From a checkpoint of a small transformer trained on Wikipedia.
Size: 8 layers, width 768, 12 heads of 64, MLP 3072 GeGLU, 151M parameters.
Architecture: rotary positions, no biases in attention or MLP, untied embeddings.
MLP neurons of a small language model. Each row is named by its layer, matrix (gate and up: input weights) and neuron, and shows model dimensions 256-511. Each number is 128 + 32 x the weight over its row's rms, rounded and kept within 0 to 255. Numbers have three digits each. A neuron's up and down rows have the sign that makes its largest values positive.
A block is one neuron, or neurons of one layer that tend to fire together. After each block is what it responds to, as a language model described it from the Wikipedia text at the highest values.

L2.gate831:161150127145134191059108081114103220122133112097083090087130134119103100098159118137069126143110105128104121085100144130185133157168067103095126135214169205174143101158062138133147182110134144111154104092086209121128078123164094134145150100129117123146215146057116098216080092122140167147121081140150088122126137130103093171147167152077107173130143101144118159164142160109153127141142121156111061080126119144141073149130139104105141101118155132116182118079145118057110154133101105079117109145128107172141091145172176161138065091144155085155141113070092145127108085075131154170131094130159116138144149067121153178086160158168110026137113173143147113129124094188188145106183157083119097127156136098133174116138162157114098113102091170145050162116111129160128127137130108
L2.up831:135059158189127163107112100137144220110131090113139078104130082133092057113100083120063131105080110080128186161084132092111108166152110138115171159126154120102172098105159132095129147149174161127176122082129170140143085177188092109133152148109127129156161142090119125169137094131158152130157064109138113136115106136100116144096100167116117179165125128138072158113176158134106131126138141121106083095116182202198121120103136140106070116119147109091127173129087098086123130189081069160061118062152093125122114158146156165161120127169162118176104124070124131073140081105153160163123085123209131124154153127121171169095178133115103118141190114122123131130084138147160169134158124106121078105126085075174181070180127168112154150127096087124118093102088166176150142117140082
Abstract nouns for a kind, aspect or amount that usually take an "of" complement, e.g. concept, shape, varieties, portion, name.

L5.gate741:138101124159181079091072094102178144125144076144123096068139155113106126137192134114118084136046108097202120111138176123132132108122135131150143118115157138169096116147137178146139153140154129112184135104180138150109149108088165164125102108192127079196100157140174082194131094108141143114117079068157169122118112141140127096159056163095174138167135150144156128108130100115212136098114120092036146132119101158140160166098115138105179114099113128106080085106120117143105119183083111157109138150154077104132116116131169210124122158041062126202151117099155169131118123110101153115161136121144128119100094136116127105105150139181094083144127162144150076140183138190109140110112145117158129111135102113046157121126171171134122131084115177053098107116130138171089126123000135
L5.up741:117138100163147078135122061115159091164092128168128063059099122146100085117156161130125170146073151107132135153113140110136065164109151096109118192129160143164168067117143128150122164192102107134202176128170096171149134107109157147134152080153151134134078116153198109140088168156131069104121135090131153113150128114158107115113113169126150084133143161159144101173088096081124129120129131104067114151126127138097138165141099141125127068162132118133130107113106136121161093117180164119113122111166076157153097130173146170136141184084117107141114143168087161115073128143152069130110087123124119076115073177118151132095139132130111067135082145148173083129138148189079127140102155114124118136125061131136142151183177163154147160120127114172143124110100122134085113088092160
L5.gate1376:099093135159135145169106117107109111158182116095178121093141096126183097110070128151133136127119143064120067100136096173123139058192159158137144122137202133122090162204152094145112104128107140148125124074168103112117160146150171134161142113144121132156151131124104149112132133185135117127104099090121078149112093128164147141170043145108105150165178136132090144108145117136141080074063119116095139124075074169174102158121106103127116144093130115118160177106177101143098164156162101166158130067132094099115127070136127174170197108118130101151168095084040104130077117097116127141116119121141089171147132059091057100140145094148138062138121171141099135116162063150145103151109158152142073045131150099140074160111126170127149170114155113144122131136142136097151229094141133
L5.up1376:098081073157151159176142133156120140151127160121164116149125114126119089121133100133090141130134119096131129098101102216094109074204148160129082117099195166096105181151156095198157142050094155143162120112105135147160144146183141121170143129146150110084138148135092054112130169139153148165188114110121092121160151115151138117129097148066130156151161154131058118108139104117094091099104129119115116127163091150158132077079124133161125085095177102110094130094170153154151086117106060168130161069136071133144144117084143166093134117131154096111155113116109084131118106192118117161061146103114134177097090104127111110140133096163111133206153134100056169188086050114081117165146146140165087084102175150176146165043164130125172151133175134097182109114133144128095191161118161
L5.gate2271:132111105134121170098114131159168111155147150164123125149146147136092179080124123095132111086147110076159093111165086148139078118141108130132142108167144168102108132133126162139149113136118125160142167136177134101102104122076124135070076110140155135103132167211103164131133103105138122059129101151151119167132122083122103129167121105130158126164106169097142148111147171166132119087105127125129085229186091136123098163017187119112139174060137086117150101111112093128115122148134110157098109148142088155109057144101193194102088176085116149188129157097137091144145131137121089070182145116142112121185168107154131109073119134203130065097123150149137150099153171144101134144145176141135137078172126192085136176122165107157137133121183100158104102134101026111080154108068125
L5.up2271:166152153163112099168135079183147098168125124126152139151177128031022148106134081090051104144233177152097078189138100056140126075156143137119105131144175137141136148147103102141096061198111091134114118138199174108137033102135118138084092104070116095129102130153101123166138142091196137138140147153148112130126121082180097187061160113148134118150188137105137130127165156171171133131078129143103115139132145122111119142111147116081095135125137123157099126124125099103123115135132086132078094101182125106152110202101160206095185129080135127114148185137163102117162103161071079069121155139123135112160131126135121138123107138077142148094155187154136129177141192183098174183093132123104096156181120174165149109140094111120157183117186112133127156115187111116125133139131165
L5.gate2914:180133156076132177086156143169116100114135100182083210150121048141061157175126142117190123149135188183107136118172087176152127139170112124106155133152144162121143096133106151081082144130108089130051115144108136141137126162114140106098121135086105141118130112086123124141104135134115109096103167134133134167143155084199123097128142146088165072175133111184128084145117081134151106143121109059078104112095051109135091093131134159142079112129134085087130107101067133104113133166190122211125150106161119172157109178142215203147165058136101112168108144126150122111126129149075110129129115111133132122157126123122120159119094177104163038070133175198124112183170109160137088172134092094073096105116142174126186109116104135134133147144144121099114084098114145097112128155103157
L5.up2914:163127141132097132136169130166019073137086083150121112110101121106074206177117127143123128116158157122133172130088135102188164095079142150108103077076109119138149115153145084122161155104152136111124140178140159139128119133110108162149184092147149107171124135067124114133130139089077134095116069111157156096140094099116124100139135135135180087071106078105158126158113138085118155116120133130115128130087111097060144142150124180100050157114109134111123095145091159149162171179103151132108115096149137123150123127139146144107095140181089189125053112111170160127170123107118193123124137160142106118115112141080184079145109159129153141081129142123114067149132131137089146086159133097066100141147106157120137139198127173128116077132189072110158115113156137160072181184106137
Verbs of performing, playing or competing right after a performer, athlete or team is named, such as played, performed, recorded, plays; also stray table separators and parentheses.

L5.gate745:137111137128074128108070069132123130150138132157092158061122146151151141173143106142130123121183099089125084110123156099117170077118146131107116135172173140150107160204101112106139187122129123176144106130083153118078062151103114104157115145143087100087082093109091178135137099158113128147106106195133148136100138180141144084146105113205175148171134128116142150170102160165152128149139107176092120177156114087117155121188124169131151153095071103127100103127158115105116087145181156035181142178156088125098147131143131095148163095142144129160044118133139135153145059123156176136140100115104092169157139130099140091093133190154180165131149162091106107112133144163132100118117157120156114137104180116095188128158120163109128110104120040157143093103134122107138188134098105
L5.up745:149092091135109170158121083126102143149124213113117074094157141169122118161197119154148089129167080105130150114128144122146129097144075080116130069087162174127100135134144122139083099145156106119135153126049139110165076108094086115148125114106124118114176121089132110102099132184126114151190069129108174120171203090161094073123173098091113156093117116105125127075163122135165104102159152126145140133182174047159092088150098164150163171144094120079083109149109203118160169150077112094110165136170094160139108138126151107109114165153194122032070113179066086100120112150127140137085104092088104161156154153161139075115115130161155145127148118100122121146140155108186094124115147134132148165136128126153115123170103138066142108082148154165150105154108109107150128113110089
L5.gate2669:086155146122122113124108104160159094142103129175124149120069151113079122125116152130107144175148142160118128146150149130163112168093137127093079115127122160152091116113137094223102185091135107098096172147113151140105089149085086133205104104077042152133178123078061138133126146114157160120099188127156165124151099112114132180122114111098195143083106163105063170076154095061133131159146090139079141121158108100130114183160131132113073146114186118125156076111146120140146123065094119163213100133100134070150164255160068164118084117117112186119165140155086162147142126092102134134136134115133117114151178138139117114074102132073123177089097079080137116176108122108077161153134166166128110136158129107157094110136085157101085130119133181167110163169150101160131190086159146
L5.up2669:121115139112162121082128074109136148127113170128106102125182143129125120133099183169169124099165157099138085115107083179155137090160149153122087093079110062065189121152123124145164145133033129146085119157154146150137055185103142114112136142139127167170120148206085179131088132125121163094131078120116158066138158133144120206087080127159112108202181183112141112122141092156143112107101183129069147173195138054109156104137092136132079156153118131110120085119119068121120106143131149098104070180113147125071072130107093175104105098144142134144151125155108092112149121070149110137126108141125099178104152153128090141054084170158135127112195150105170155183106174154178152149179119149105139131128146095140111137145128092105140100117122122095116147162158170123083141160085127
L5.gate2766:140126203124136172098063142186165107157048142087147098089129152130099087099121129114156169150144160144129151081152159121130154161181163128144094104124140139160131082118109144182155122112145122150160133150108089133094145138080113132103103163107158118155133142093135125140140189072161123090103138099151159178140135154142097130167173109126112122076150149151082126209106126176122128136140091144143184146081124133149102099128128125114136180105170131163193122083127120109112083152111156151133183171096132107085124154133177143155066109143110114162129113160092105132157137060084075180160128069180107175191142145118122121104129130130168113127135114132042127141104136126125093147155148129083110161068109105077069085114151149090121152180163095100098166185175085101107175207157162
L5.up2766:169107170135177091079113145181124109186070133184131119161088118127104125125121123143147155170128184117116078120149147168099141153145138094104184090137172166202144128076118090141162128109107123184145111102091107172128089113103138059113135130147078083105123071138120142141151127057106090109188141133097181098119077140191088100140124180072102139053103162118119118131130110090100141114164115137087185137117143203091137097135162169147129136129172166139152155155098169115151080118177123120119134129092152110087098155158122066169125127112158122117120061121128133123121151111160119142200088089101166118137162159140088121166135146110157135076181100120111118116145092131134093154116154123120078107062112153083103163084164118130125183160119144055079096136102136063111147115170164
L5.gate3051:169112117119095098047145131138116059148154169093142171080111137129152095164140138092155145181105103135148154111120160135115091142171140147138093099134147133166145083134165078071134162126109077202131127115148130154103099092089137183113110117125067121160148122097102115108077137132169169133109189160162064141092129096175157103182110147077117139110081148116110107147095136068142193123118106128088124137165135162088090183053145102106206166091117101211142119068145149080142102133154140124131140149200076089126134135143160175136109210126160132124079154130107136185097083097127116113249168076145103112081135126080159122099128154165098156115077148132143169132134115140124121099096173058104161120124142166087105104086141087087136141103127110101112143126122103177123147204112224
L5.up3051:110167133207142115114206137157104059137105156104099159109171095115084098127159148116179170168097111146150177129112153131132193083187130176159096056065151134095116063092102144157114155136123133151145123163116133133132093136090121135127046134105119169172187142101113154091118153120115069128146130120108138122192135097125113141130204147108094144110103196172111127138104126048141193111093201098059101131150148163130066181047128072095128168178113105152131132113152136143126098150113135117155134150119169131182113172151119074185126147097145130139125158109043116151074109145125152127153128145103115097157093084116099079129112165160108136091116174179131122094072134076110157077148133085076178118143123125092099111071116081058121147135088093129165141140107125081157169137166167
Forms of have as the verb right after a subject, modal or relative pronoun, as in may have been, which had expanded, which has been; also other main verbs there.

L2.gate2308:136102097108098118138106131164134158099141102161097085131146116165087126148116121058133134192123157153119106117061147106074098132110192090115091152142093169127105128101181087125124121111105100176155088131124181131150190107105140092094154091149109128175083132101126163091144166137196150131154175127111085092181111164145096142122158093108142150148186083132098156115106126084120148133137142068139133170143117132112157114125115097152131120128129109107164123133111107143161132197130169173178085169142122103115122166092107133153171120114141127135151180142088116112140148103114111165020141173107150153144165127115082125090147109162124156155129120104178147087151124105105092097157088110115096106132125130102143116160177078146092208134113133161145114075134093116088205125123179
L2.up2308:123053097124096084124125127120213139165126081123141151136122174109110150092143139123122136132111147097174102110169170143069197085088107105003075110110125148171131162175128051130167127111173102136126110128110089153140125149122129142165148133107120070139118123102072155176076150139185106130130170138201101021159153124141152143136114129134147112149183149137109135121058129158107122117134141145093152129112134107168107172141220131147136122106108095113152109115185102136211168097139097126156128172095186136124135152121111135129058162112099119150075084143150111198123097083094103104131149107072077143047115104078135139088123118123179141123214131169119096098170048123088127124154110160081138203126175132073125122140154049153156145150130153160161078141122090090126140178182069
Forms of have, especially as perfect auxiliaries after a subject pronoun, who, to or may, as in he has done, to have been, who had inherited; sometimes 's or is.

L3.gate547:097160173113138113118151143152135101132127133147131089155124146107110157144156175106074180174077145087159078096117150178125109110086129165081084096124159158176158179169102128094103163131099154136170119103143116098102129119183107104123135092111131085145181066105132114123100094124072144089090115111167064095134131103140125083152174141047104116112158174099156122138054129122126148091136141083113211064134078127127119159082093074136156094099180101148137112102156122207133122154128196121180163154129136167149130100157117130107127163138135128134122122148109121149112181111073140097111166090151079135121160144098144130151180150185167060142153152136077162129127088163099145164130077110113136120125170126067116144145168126143084102136130132106059154204095105085113176213121153
L3.up547:072128149172130093126149153132111137151097088133115104096088096096145100144125142132115113134111131149119139149144115150130136178153105113126166125154139100100102110113211140136159116094143143127139122103092121132140138167131101156124138146203137146107151101178171136116168151136129136106118124165139120120162123110111041160133104183107172177071145170096115101136153200106172079117163113072184143204173121157096159090160161208117149135109156098193080120085061097132156121125136085104094104199113139083165123164091151070107081079103080144072074109108136132117172136089151128146137116169174084159122097151145140091098133157133098159181120109129181168142136169145154111130123115167104142101112125090116149137127096181137107119074039167111096088155151122134120098174083095
L3.gate1309:093075153135159148095081124127092106116145120115102160125098106103086121097115131138126121155151168112187142141189095125109130087163154088096085115123188159117123166155119083085132097128134120140062133124125084109137099143151138129175115108119103094115183158165194106150165078071108161125118119112101124152153096116144041075156103135120205152160177093050143149147117110164187165072070124160164130094188107138102129160093123116128155120094172107178135095079154130043144121112154127140058181110130049145104123087124196122106105117088145174106126135144105126157115108155172179071125111144107136176074118127129137143049172118131187139133135141096105122135156135150165072115218167128114115165150196096087095112061159143082166125089138176136099132184094104154115127092161196
L3.up1309:143134145159149095145189098156067182155165182208218125106113088165086143152137143166136124131166194103057154131122132164147102091128196141162105151092101142085164175082133103075126148156147079109127125111110109077144185114107116167166112125177122085127124123161148152190116142118098143167135158117087119170158156183118089130052106108111110099120200150161063110143130125113167133139062134088126140089169119139140147155139183105049110161195119138129130118169096137095123109182144138072076147084152087105168131152127208102087080121140110137149082123158140131166176157116168131094148148121115114124138162150141129172050131117132170083139156162113148125112103175083114056090138132106156112100091116112183143081146112177097145106131115160153108115108169084075190108101119129
L3.gate2195:141159132104122119130130140137119109128100105150163148164085099142131121174106153152087141123164121105153143103145183148136145145144132146126083167155147168140110164144122120126115162161096129142178091084125108133156168171143122105136162115122153172137175151108116105192081038137143122065110135138151123161157161157074108144156079154085132130140105154092114098101104095142134071133099096140088127085061116143079135153108103129143113106091154142124105136086140143173147118114165182050117212107130184112134131128146156113118092183164146130129059084130158080127136105074144095105132084140166115098148114140117118151135168116143156156104112160180159078158117175167147117099129109107127084128168163169052105090148145170147110119163086050127128114126167108141117172102144101
L3.up2195:079062146132095126125176160123111101138104119130148103175161130141180161097142154135095148140096102176103104102100119149048136099111166181104111146098171122146128124116103194125068158176080158149134113170166111219134090111112165089170121067168160161129206104175116117174078133129176149081171228142203099140156155127123102107092113128143089107146065181114118078150175104159104123129160179117146122097147132090032127141155163118129120091126143190124144075177165149151128093113162163156106117127145117112119122117190145147154188160148171174127102161146115133089137130158127107128112084127162152074117116186149165125120175155109089115134125104199137154135139160119090102099076144166162103141181123097183061111076102112165121162082149163153124091140080125111094102125162076
L3.gate2954:067082198110174121133153079116114137153162166125123117141116111107187114112130141110098105199127131111128097115127203124130100132071094078100142124140107127168123146066112180124171146133102109116126144150115128132110108157087116097071117144113123107132131115113156092160090096133144164082087104128140146159155136114186085125188147157053107108106129145078059139178034113131150113150136136081152129152151082138099093124128182126162089131115140123185133091128116115170119115127142190129094134054151108142147152167134192130110080114113114188075138112192144129116133173100137064171125105090101114132138138117065122127115147233171124091154084154115131151152151108113153106105114186113082085158088124145081113124133166160090129121122155149157106095114149062124102113211108119
L3.up2954:149166177147166128148137214079122118122137118141106123121091168175104138119137146109129092087103109100122135164166098168117044100089150124115129108140138135212099103106130178065128107158139119125173084099147064101152093138113170138110094169071127149137184055176097088129168098172125145106113027181098113106125106103165121116114186134154152082084133129059105167193157094111138143084047155091065151141170108145084106171128121123115237153075149054115130088100166084139147112154117114093169158104141155177170139177112152136100086124162058169105109162140083173153111172143100120138070203134067077166172121135099114130166156154167112084153089136193061091073107126131122146140156116045087062143104136181128148127101124120120116055121169148177133174105122108128094082124103072
Mainly bare "have" after modals or "to" (would have, could have, believed to have); weaker on "and", "while", and table "|" cells.